Weights of a small GPT-style language model, trained from scratch on English Wikipedia.
Size: 8 layers, width 192, 6 heads of 32, MLP 1152 ReLU, vocabulary 615, 4.96M parameters.
Architecture: LayerNorm before each block, biases, tied embeddings.
Training: a variant of Muon for these matrices, 250M tokens, 7627 steps.
MLP neurons of a small language model. Each row is named by its layer, matrix (up: input weights; down: output weights) and neuron, and shows model dimensions 0-191. Each number is 500 + 40 x the weight over its row's rms, rounded and kept within 0 to 999. Numbers have three digits each.
After each neuron's rows, "fires after" lists the tokens most often just before its 100 highest values on Wikipedia text that the model never trained on.

L5.up834:461462610487528483524482479515562513391478522510446535461571513441504539451561420521516514481580453541524482553465449533516498505538532493536434536470513473511448520429511519515466536445524561510514512456512528505486520480524489507424498444487481533511542516453502479454457461495533489577482558539503493532528599459507437544468528523516521531487551540480476524501473420484512477538447463479469473495594497497529420542572526500566497497533390454550499519569477424484500511472458476559436488481483439524433549526460508510465508492602480541451550520472512499474489538526500502436
L5.down834:444603510489476536589468502492618563555524467496491479541450477526506464541486599459595518554514533486514469488506508511529496420471482451470514520532508496564515485531459494570525497473449583521535498521465456543548448484509520507552512457463492493522489493470477524482563567530517453458468503491439444406548523459515461513566484531552471452496510447556430594446581522494506562439497461491515483438421501457473512563463538509506494546485509473420536469494482446485485511563477521427562429518480513511513473448512464488437550470475480504505473510486493448518485529476521531473
fires after: " ", "–", "2", "3"

L5.up437:440560521516448466519520538537513539482483539533429500484589524502536551467503492546472511486561491557502566515466445477482480448454510440490506588516473466545412535438544401442516536524529503470488463438399463518578483487523573542543481436516525464493496575409501536494528525518482444482567472573523450519524516509473525527488554459489496444484475522551555460444587455522511463543484504533445429507497516454522511485572514408512450564467504518478498511450491482499499509460489506521516414555519507521472503523555496494470527438497515457536480523535429490547424532534456487478
L5.down437:493509509525444542483575429434502515535486506446589478483525434566478569478534501493557533508485512495496388486512598536482466471525487508571453506547409489515467480481439488560527490471502509459559482507518438435502482463475490505423447622507475499490473519508503471471475493453504554503467590430467565455521501524503546508519510564472479522528505498492475519553559506408520467471548509537512503496512540404500457483497500516498578447515438560480461520508516480488524475498531525535390564477477396520547551524495508444493507458515461494486570521499553508471487492554467529484
fires after: " pl", "ay", "h", "ro", " ar", "ork"

L5.up8:488423498483464502533450502492536553458528528485563554483412520500539463426559462452569511542512516520481546476538466498504543497468452595446406559455506479526539442496419525508485439489562503534449535513459476548487494584525491520479493583524502531497544480472454497474485467515556551470461544480582433462527532481504502446529507505446500537427436476525526482459593475520519496463469516550481531512544485519463491473467538507576527400526422530535451449500472521514509544536484438460467500510487470515482570432451504501527480503549558522507495531457586481513465552520544443557
L5.down8:503508435562482499443476497465502517491441485565449499484535458434438583481527539507509457505522525557537469495522431497482517445542502468534608483566525591489502540484428497526460502550507514471475460495500585473468531489471513517543569509488518543496503443495461459487472503404440456508416448522443535546466486514485476544531489488544524586544512447460529559526512537482489526564491436455508528508499480501379531468483458550439531459550486487556567543509504437439551432527533489477467510491496497477506467492511524477536437524566528518525520518562444446516486550489604509528
fires after: "c", "st", " T", "-"

L5.up598:440499478473488513502535484518429501492463437474498481511592388515432556523545435427514524428504513449484490521480483490535545518562497492470503481516548523506502518536526507492528553529454428473576527548484469500563484465483445516507522469446493549551459517481534523449530508434593472464569519519498508495598441447456536577478523534571491500541506490544502496586511538490500540501516508508474519480534470463452559563426566528475491586514569451527553491493469464482500530492401475481543417439515520433537496490524462487489478526453479513556474556502538469420498431476498474489
L5.down598:522481513534535555482440498418547488534543550524504508503608530558489405459500485551506543541490542504532527466433509583463501435495502475501555472506453497476568517452564501430470480462419523493469477573465489475436519578499541516538490445548494546467495461524522470550532474500511452501530457525496521572511493498502543547523487439464533420490488467588533493505497463459419553540515497419512574490479456496492540492484465426535472487540464544475498572478454451431556473490565545477430556466478527514505513478471493481500505546565532539523516447558465508472454464508492460405
fires after: " b", "if", "o", " B", " l"

L5.up276:458528590538523489519552531519487466494450536445429533496508497531506491452530471453446550457528445470474494476511467479523490560518566523459441504484479505550499502485431460470543482546483514500544471505516516508431497567481446500535555523529478507501528582522544500529457547491502491503557551489551500433453468574439485487528541475486494516459490516445513399456533419509478523386500568503483466467546394484485542412503553501555538507600521512565487559506582514532493524470486502522468425505471520501506461554446505477529495531562494503600532535519536552515429452481494569523
L5.down276:514447450543508501457527521544477558424512499493512580468462491446525471486472535492474454505445463519440509538467489526534554530486436448511433483520558529501544550574533512581491551512493482491562483490530498452440423477463541455511398535551487439530455476596484570525427468464505515523537511516406534534506497545486491545484571535498502555447468424488467464543549515510477536518493550551555417486450521474526496525441469525514522500548535508517502504507463472505493455436495470496442466477507510506509501456501446552514460570515608553533558451466511482466486415456493567545
fires after: "ar", "ang", "l", "or", "on", "at"

L5.up301:473512481468521434508481549517480573498545521560546503510489536499527508583505503518502448514424470564497529529370467507505463555496443435473493455491518537537529516595465519532452494570552450513483485486538431492519512467575509470511498516494517502575523592458481551521431521539460481507535542520519455591561452416477467499469521467514499488539449539480507460463419456543499493463475482441526469442414475535471495532498569536452449432535495454614446523529472507481472455550513475486466541473482569549475514523534511496495507432468473551493494459476521457485502458558457466518
L5.down301:510514484583482472480495484590553520453486538546438506469476451474435450497446503501514548453530519460454538480558431513432560556474515486433505487500495437498552469529504507410489512536544511518557543549456507489479490481520548490423546482453502465473468488535517469459416437505445506536468463490505515462508540616549475514522523464487448511547484473482551495441506564513447584522492445497505518554497533557459473524523515514471500455507500589592548463472501445418569559485517525451550556490543467450472453507492509500521429506579497526572524514442549510461528524464546459482
fires after: "le", " B", " be", " l", " He"

L5.up482:485540528477546452458480471587482493539519497432503509440550438498461475489533452475444530523561517481490527538519507551459505436498485514576572589500485464509501431555547446487414519583461543437530450565525537506524486446484522504517508443473446517551519521414452562514477499457453452461484462475548473493477516440516472482500500524457500483500475492551444473477504513623435551510551528482540531526516557458538506540504515489570500504474521542424473481537457447453522489439477460462460535531520569562483528458439555500471530492494594468492412511468556511484490537521551471496
L5.down482:488486515437532455468470498463506529480523544530537516532556558552566517528459473491559431540532456519462532460438454497470468509476466490437453470480499529506572581453479543461560482472539520527457523465495528533554483546475510536533487446512488483455524452467512418541530529520548521590525559525571521498464498538488527542556459525513541560515402444484511564445516421417490525454587525556448498543459511515414550539482559518477481508490494502567527504451502518531526469499600557490481443457489442492488495464476527482484442414490435490497478459502485513502452413480477529557
fires after: " of", " Ar", "mer", "ian", "an", "iv"

L5.up46:433487551445429465500570542557509508515585548452489520464538501556527544511504454463513530465473550472569521506451579457469539487516453545466454543514473463498519458492520487569543512491544430525433490543512496536546507527467547526522487486553499481444487428475467506480497480524507448470547450482492430461519548479477499472484523477444526530512528549501474468477490471457541449470574522573495551576435464468474523494493549410499491478576545465504548366544540470442581473481488524533479552454471504458556521466508500547540479503498466491435509535430477496572443468491586514530
L5.down46:542535435495506552465538506439446547495455509597430470494600564447538442533488500489459468501523519569468484441559500556530560539477488403556506522568468533500459508475474543496484465484497426448472465437453496473473424507518510542499501482528456469627501535516516459474557565474522521554476450506505500537532513507550504480508547450569527540480444494522440489492515510476508524486462502449542486466509550524477531484522442499445499550467521515456558501471523491483578584496447458532499536500521420484482559478474536477487459545511478444507421550490527552484527578505443517426
fires after: "al", " Al", "ul", "or", "ar", "am"